Weights of a small transformer language model.
Architecture: RMSNorm before each block, rotary positions, no biases in attention or MLP, untied embeddings.
Training: a variant of Adam for these matrices, 556M tokens, 8490 steps.
MLP neurons of a small language model. Each row is named by its layer, matrix (gate and up: input weights) and neuron, and shows model dimensions 0-255. Each number is 128 + 32 x the weight over its row's rms, rounded and kept within 0 to 255. Numbers have three digits each. A neuron's up and down rows have the sign that makes its largest values positive.
After each neuron's rows, "fires after" lists the tokens most often just before its 100 highest values on Wikipedia text that the model never trained on.

L7.gate644:145138119127097134119110086098135087101216150112069141112142101126133092147100116120136104107157105102179127110107140141131155108133135122090142122151211135112111108147130113089141166107127135057117124184126089101095139112113070135084089057078184104111082143117146089183097077102120145175135199147143171089136119104094155122135153136070050109097095113168089150112120167160126141079136179103119122093102085146152103129176140019123173159138120180157160114144149096169132170088118147109053192163146111169107140105137110122171090127106149179145181160140136092096152152085092107167106083175105128144169144135151096129164149082111174153095101166167127109082205084159115108088107124108127137185131154077124201140114145126114117176111145135097143124134114174158117157102114103
L7.up644:147142123091060139152148150109150169098176112108155177092162167110150158184141109104104159104141135098113168139073173118118138102161193115093161099154151145144118208144104129172093102138133158106157140166124139179161144136126100145110220064125149125172143129055122158111154176075076203098107165131142100131126165096191136121103126097100151145160089101124121075079185144113129152084143107155128151147132125174130088133144105117182111151215144182127106114154125151204088142106164160134098121079099151137158149156092084127155081177103155098164072103123119116147165085113116212174120175161158083160121148105171180090073169115137079123177114111121133189112155128095187140118102100132133110065091084084112118141098064117143144110135180084110097129183136102154157146083109125
fires after: " (", "I", "U", "P", "S", "A"

L6.gate220:125125152130150084106118166144090209162160095123150093109085151122177144098174208133069109062117167094039099150072106164165171058102122104075122142165091163116155110155088156094091128156133122144133115119077131112138083146136151144161091101138118151112156165091106095125164131148080172163147141086156144137105182079106133120193147123102148087151164105095129082121123136182121173174091179084179105097134085114087160169079088092141142128118145156085141120100158112079104129151133091095179139114102142126074045140141144158152087120094177191140145140095125118181146116181145111107103091120128131123163078116089114135138072096101118192115099166111081074082164114147129122110142166140128105224128117140129142193066180126133116143081129108149131129104114108114168112126112196
L6.up220:175149129126124121161092081154106148109168132094110150163118103111093122098055122095095173106164101174098144133137153162175088154171156147113134091112144105103145174088139155125092137134101112166117131185112100178090184116148097131125130117094074077208152148162087056146109148129089122129140121129120154117120151142089169110084106148159175095168114102059176119086104073135167106151138179128163176105062097083152105123127162150145136167168133127185166115171115116169141248130128129118119063123131108142092116121132133128144127139216170120094139113173084123142112114130156110088089132120102166143145138091172066142120110122168172141096146100106145101161108123108107160150139153124144156130104115139086131155104131157134128198131073148162156111118087178145151113158153061
fires after: "s", " S", "y", "us"

L6.gate569:104154060125139063125116158146135163148127122139125114102121131124165110159119165126137090137094136137106172113154135056124068138124140144149109174174101158144131181119119114086157173217073122113146094145156121062182016156156158142169181127154134173134127140148091091134152144163092122103173163134178165116157146156116175076146113125144141163062101190139105071162146155089152131139113132065150123062131134167060062095096109082105125155113156131074113173085120108140134150127153142112060139178105104136100106160136121132118116160152130118109148182136132074174158123171141137205147153152110178154119126144149149096112089069147066132111104113113105092088149153110072128123151144059125203149138140139068081153057139143096115085178102173120169164087101081142157107163155156
L6.up569:145120153140090113109088098137107187170128168157170128127170145133157116143176121121154106131102100111141114118137114199141098173075141099097154149100136125169187153116139081112141140163170151173135139154152162137193148146211116230161135164082150071126179180069138138129149129098117085126133063145148136204119111183164163107157087125149092131132110073150105078170102161149121130081103135128123151158169128133108076113125059177167127138134112099094077152129144116121124135174110086155101122135129089056202085203119099125123133135099068131181119037126092096110085168151143153109180130134107090157107167131127106129101117128115145177140147111147106121133120134129147102167104178090098114127121125118123148086134194109093155185105101123155113167117162127127097158158076197
fires after: " S", " J", " Sh", " F", " D", "S"

L7.gate93:124152123158144110126150090135126105133173137133128155177143187136098124133132132141125128092127166147109171147124151195160205103117128159069100149117129097096110131159112178100147104130139134166095154123175090110114103202125058089092113131114114136107130170167126092127133117154115200164083133142109082123140119137143046097140124144175106053112112126115065126137124118172057155163097091200164130082203111151142186132073158133155160133129089132142134176124123094116102078103140085152119157094084150133122133137130156117126138115113105129112133143111075140169059095091105206142128116129115138161103073093127074195180132159086157189225157136068088137151157152118095090111138111134086119173151167120118115197068124138100161198151098145115138105179096143106151083119123100
L7.up93:130147117138126172093119162174135116027138114098172121170109102088128098065145115083132154089150165163158174161207113151100136202129209174131157169133101137050121113111076134136124154127130093153092083127142095119147204127112137113122121092134090101119106092189133120116151056172131136147085116088124113100081108131071143116123130117123130156170162156098077123175158071169165143137129114168130172104116100079089077127055130158132088174130103150132100101091089101138129082112058078101128116164118190142124175117207144121111147156160182137119132194125166158157176112141083102138095204107108201178106154060133095103100139144134136172095115119136130060116119133123125126108123081153105096110101100130113065114117155151112134160068141158144160082096125151090112113161137136
fires after: "s", "p", "c", "hi", " 1", "us"

L4.gate476:124152161183161051150108151176071149178151107142152136145132111092112098122150128122143067082084168095097082090139148156191115133139047108159185148136114122102125165099136141139107152114133140113086096191107166108139118179177167115165075164105098185087132130130083132084194100175148086092141147138126160098187164159079098074160130125081131183130134176089149173154190128166177111151141150098108114114155131095136101095124130125160141062130108173111112114133111085131101138164108069090137139100104093142119110117116171120150126170141122163118090164142121153131177133162101142138177180101105138113123072164154130157211082116131120118100126113128135076068156168101098138148095147111190148043142144130142087147149128130138091102147149089165189151169132070135045060075125111
L4.up476:190072129097136140064114102163158161135152085151085149107119091123117088124180130134134109140072171103096076108136115181131104215097133116161132094097130129120087123063109089146138122106124188142107134175129137136147136126117125181140135104134060129179156099192154086111129091098134082181166111156157125140166154132083177191133072147085169126098116163110108146173104184151170145147173164084137097115081126163114134121069123215112117134136140099149092162129129103108069115122124150142168070120080162044125083171126063106102143155093152121157129122122106168129168039132098116128094150053158118135097104150131107139139142133105169094124140145178168088149138129132191136098169167099145072099148144088134187130125056116072173139095189108065162098137120153146080085175148167
fires after: "ur", " re", " S", "s", "ș", "S"

L7.gate634:157134158119127114124195156077109135130171095162139125110134087089108165177121112117163157157183116149127088145158053128133159147165141117080117093114085124068157159137103117079108178180151158185156050106091131100100103075122102110161122141126115123173159153186077178123160111145112101135137114099126185111124169131130126135103136134101156089149107161166170180118107205122122101112171185127125149102161200125144129112093096110150099103123114120162187155122093092141068128097140163103081128123075151101138131135072158133072057134079153197066071117156121128168105153104113118131167134168087108122162062147073113161104080121094139107050122050136098162074141142123071062160109148122116132122141125144172091115106116082141139086111108130028104186175162108149133099119125125
L7.up634:112081103137128125104125144088077189119095107095160110130163116109138120115110181116134071121228115173078099088138136148166166087097093049161122137158080119077094100104110100132172108135160071112159088120173116066138120101174154136129109127157094161118125137127169131087102159122167090168106193100126143186078080110095101084126107099104162141132193140121159107093180159159177115111153124104144121108091139147176093141042111084116129085106111125101082104119202131146119169152114159161153158160095156103118082123115199109111132092100138172117140167127126177137132127106094132130138099129162085121170148127073077117123109143087134095096113178151118099111109114128099115107095128142102148123171104142104171174124187140158228102107205149160076211097193126148126124148115176
fires after: " |", "-", "|", " F", "ter"

L7.gate606:180123136149100102098120116112125120086139105191125121094086147148151061160135144146141126070152154102118085179103154157161132156024146104137107120111142116083143151166137171120104088115109070118129102150119140045148074124070143071122088137107056139153176138213122093132123138127140112120109121095160134102125134103111131159185104137177142108147102186097119135108099121159163139185117113145154105081103118101118147100123096132102154116131070098113108194131100106111066163154192140102067173112120152092127095119173110134161125100111078148115100152130137158122184132115074104136173127138162121148160089083142111177167107147114186175154158110118128160119184128110121071089160159090150141163083117157176078169094117093134136140121096111145082115145131126118140117124151097
L7.up606:140170148153141128116175105133137117114135114102114137076184082144116085161091148179097140096107129146104118076099152135101149212103090167134113131087101142108163152165114114109131108156091089079100137138176163073137149210159130167139129142162129102145095216150102126122067146061089146093055166093178108141125150155153153148107076198181139156126123140113095146155145150093149130197133135115130174099154145107112092174072078151151097193097114123106167123090097143130114187149148130135176118067150112187120106097138019141140124130077160118147126066137085078127119143127101163121106076077074053192108093121115137087109123181148201093128127169178127074143144135138103135103153154169109123102149132127116116131141132114124106216186133163151151191108148145077192187168147127
fires after: "s", "-", " S", "an", "us"

L6.gate767:138132196200102095142176191132109165162095141069106102137141143212098123157094179114138096118110153110063074138066146146132117149160101118175188135134068169073117141169158109072152117080130105101066106193150173146115066108138120112129126157144137107134119130135074119079164091165148142129131090124151147148135075060122109145211165131078147170125145120128129121145160139128126127074120100130138138125097160144111101156154128139166165141137131104096086171120090157176116102121122101139138149123132101124103110109169101120133045158081141171140117133117162119149148135138095115152129126113123110148122142162148157148162120142135107149096200179134066135074102084117120092070135198104131108190104130120111105145102100086174056075084124059113161139081131151134087191134104148
L6.up767:122153152111157134134126157136137119121136110123145101098114146108139072175124209137066094158160060139116061157123179160131156082136137140127142153124115111148058113148121072087125113161087140184094110102143082136136133080119164098120049116075083140128153118178156122131088173134138179147146093117123165131124094103111173109102138067183124070131107117139170114100081175099080091119173147154116187155167143098152114167087102156073103107166151131137068117126101090073094098109136095143163156124111150128139112155110112128101130118133118073099103111155136134176132119081114106135148098093105069164160122118190106100119156188172156132118160130104133124192088138156139094115100152150131137120167185135156184155151047099144227127141179137042210121083113061147085188118082140
fires after: "\n", ":", " S", "s", "=="

L4.gate778:076111105144140120076125141132146164067197065131105118138203160095133141158121208085180153078170150147143148175133152158103175135107125115132103173105184094132090136138154172087104133168111126103126138168046131116099160154091126113176096118111116127088078221091133085126177106153094141157142110121126096092178127135057094164111110084140099193103092174108142122140117134108095104153156170101108102136177144130139131119143051105159126124164094135105132149094149061156080148127168126097136184121094107156183112128155157107113067129083186089104110140075110077156100148199098145156170143153145080084129128157111127164144135114102102132094096041115107124114150131163079155098156049157167129167120170165058133116125160139067112147150082127068104167174140078151135151148149154
L4.up778:098081094103144161116160159148111159131129099102126098141076107089109186125210196180151135166106108075121165164176120169144165162142127105134076125125111132149166103098131109104113065210103115133125096157140143140097113179148144119139191148113059146073119134132183140127175113128074148184050140190123080081156185107138184087126060136142075155160162129091163104119165178163109125126148113166153144122065113116143141120136140167109080146105163144087148152074117107096116204088116109136141132139113146127147166159133085152077134151155125137102146158125133140148074093058123130145087132142121089095111172137120118111085122112186105145092086153103163152176091103164147181079110208136163148109091102103122159097158175146105141111100173136136141068187108138147128123096139151
fires after: " 1", " 0", " 2", " 4", " 3", "-"

L7.gate29:152147136133169132131160122081091144086137128143156115122128082118134074101070116175113112064155102140149137141099051136109171104104147164085187129085141099110101103107109112080138134183113141085151095148121126156057094110142157097148124121125112079141125110158096106145139102151182127113113059110118187082093138162177111154069072109089125081131111198085142036170157159105121123141153074118100178113148084186128140117119106126176138162147142160159077085134134119094146145068154149175147112079128116112096142126145166140097181103121081182094127163072137149185129133138056109113115132151107156132071112010179133132130143132162118156106144147209085167175113152202090118097090168150066144174140109144130080136111091151076076145163179116124143179159156122094191142113134059
L7.up29:146135163082158148080087092120145084181108117078087140119104104189083102117131135141149134072116088142165172070131157152171129086138122084132152186088127164119067154084159153131129100131135115087089099178136125194153136160105153132065128102055127130148151142123142115164153134053117065085117042087106139069091124097126114150159185164145112157135120205150147117114055121164157144132149112114127144087138059199102113101152114109160140079126089186108084065138094148121123124102087092153135103144087123187097125113090157109108132120111157045085080143114161133131109096133142145082121145097135151162130081105099119207167153138157122134088087143160095117073135105095181141043194150169070130152118125167083153141083144149112149089204119121131082150157089086107146066135174123
fires after: "at", "an", "par", "ver", "c", "n"

L4.gate571:080110177144087116125143186157123141126133186107109100133207112118118137131128134179104166136088128097130071181118102113135111177131111129132124170132115142100137129107085135110126091120052149107136113151112124102079163193163156151065146097077149145171120108192080144173171145088128115106069107062173140113123134144085124105159169090139145147121128138108143141142135146174146145124115118114165121133058125140142096136117153096095124164096085186125137094098116098086143068122213147146138165106210127152152161095109128116123105115118062151128129107107148161215162119078108101107158162151096110148079149114144160217087184116133125130111109198169077139081109190118105041051140120139109117148131155160089095147101135157081107125215147187147119155102068134143155110075131134
L4.up571:095163133170140118178159108097144177094078144081150122101086113135139169119084121138115080132138066058150101148116111085140087165115157171136169061163104098150111134096078133099164139112148106118173141108093172103084087090098141110094126176124143145151130147100112104130066124121073099125136152146116136104151112101126119214147082155146116139145086074152113191112118201119116164093136121161153100161103081161144130191133127181119136145094157119157203105165123120155119116111132118108124139162132126127127136033146108134153124117133084138143102103119119085133202167097124096175142205147179075135117158132132155135142120143150101120146098100124186140119112149075145093076161037101140112192191160117135174181135198168160080124116173076061110119202171107135173076116087101
fires after: " ", "s", " for", " Mar", "er", " N"

L6.gate706:092127090191094093100155166128146161136128161135109132108160088174119128169101130085146178077179132148153111115122151134129149140102150119128155130174093168145116092131171183164099100123124131131111106193093148111181093170157109170119140128055114220195126106147149116083076095154080117145148172079147127096158114118103113135182092169125133114034118173090117137172139133130159133136174153106163159163149155126035152160134144112172131146149086100140161163121171098117140155196140161178155137223067155080147164148187110155091126155107168126098149117151134148093143116088121112162117149151156147119096087143122125193086120132104180144102139199161133104010123139168088174111152082153169123156151143133099050143118122144127095143148107155077096100098150104121108096087121151
L6.up706:125187079147162092137129131085129159143064121131118148155107141162152064178135167062114081144140107081098138146213148152106148131128075068112152143233130149073110106130116076128173070120082090134118191089159147110114186140142077167149143164106155113090105080143181166183141078113072133137074140141181177155116135165177111077085121171105127140149169142142108177144135114122126122134089139121097083151099142141127121163154120183127073144150103055109100169172150182149177123106129132152137123080116100084176106116109091107135089099095158165168174110116098117117104113142112094113138111136136125135100161179177089114127114130124133076150120137085142102115090118170085149168122086115148121111063113149132142128199090121121164135115097179065121125154129142145171120176109118
fires after: ".", " T", " 4", " 3", " St", " 9"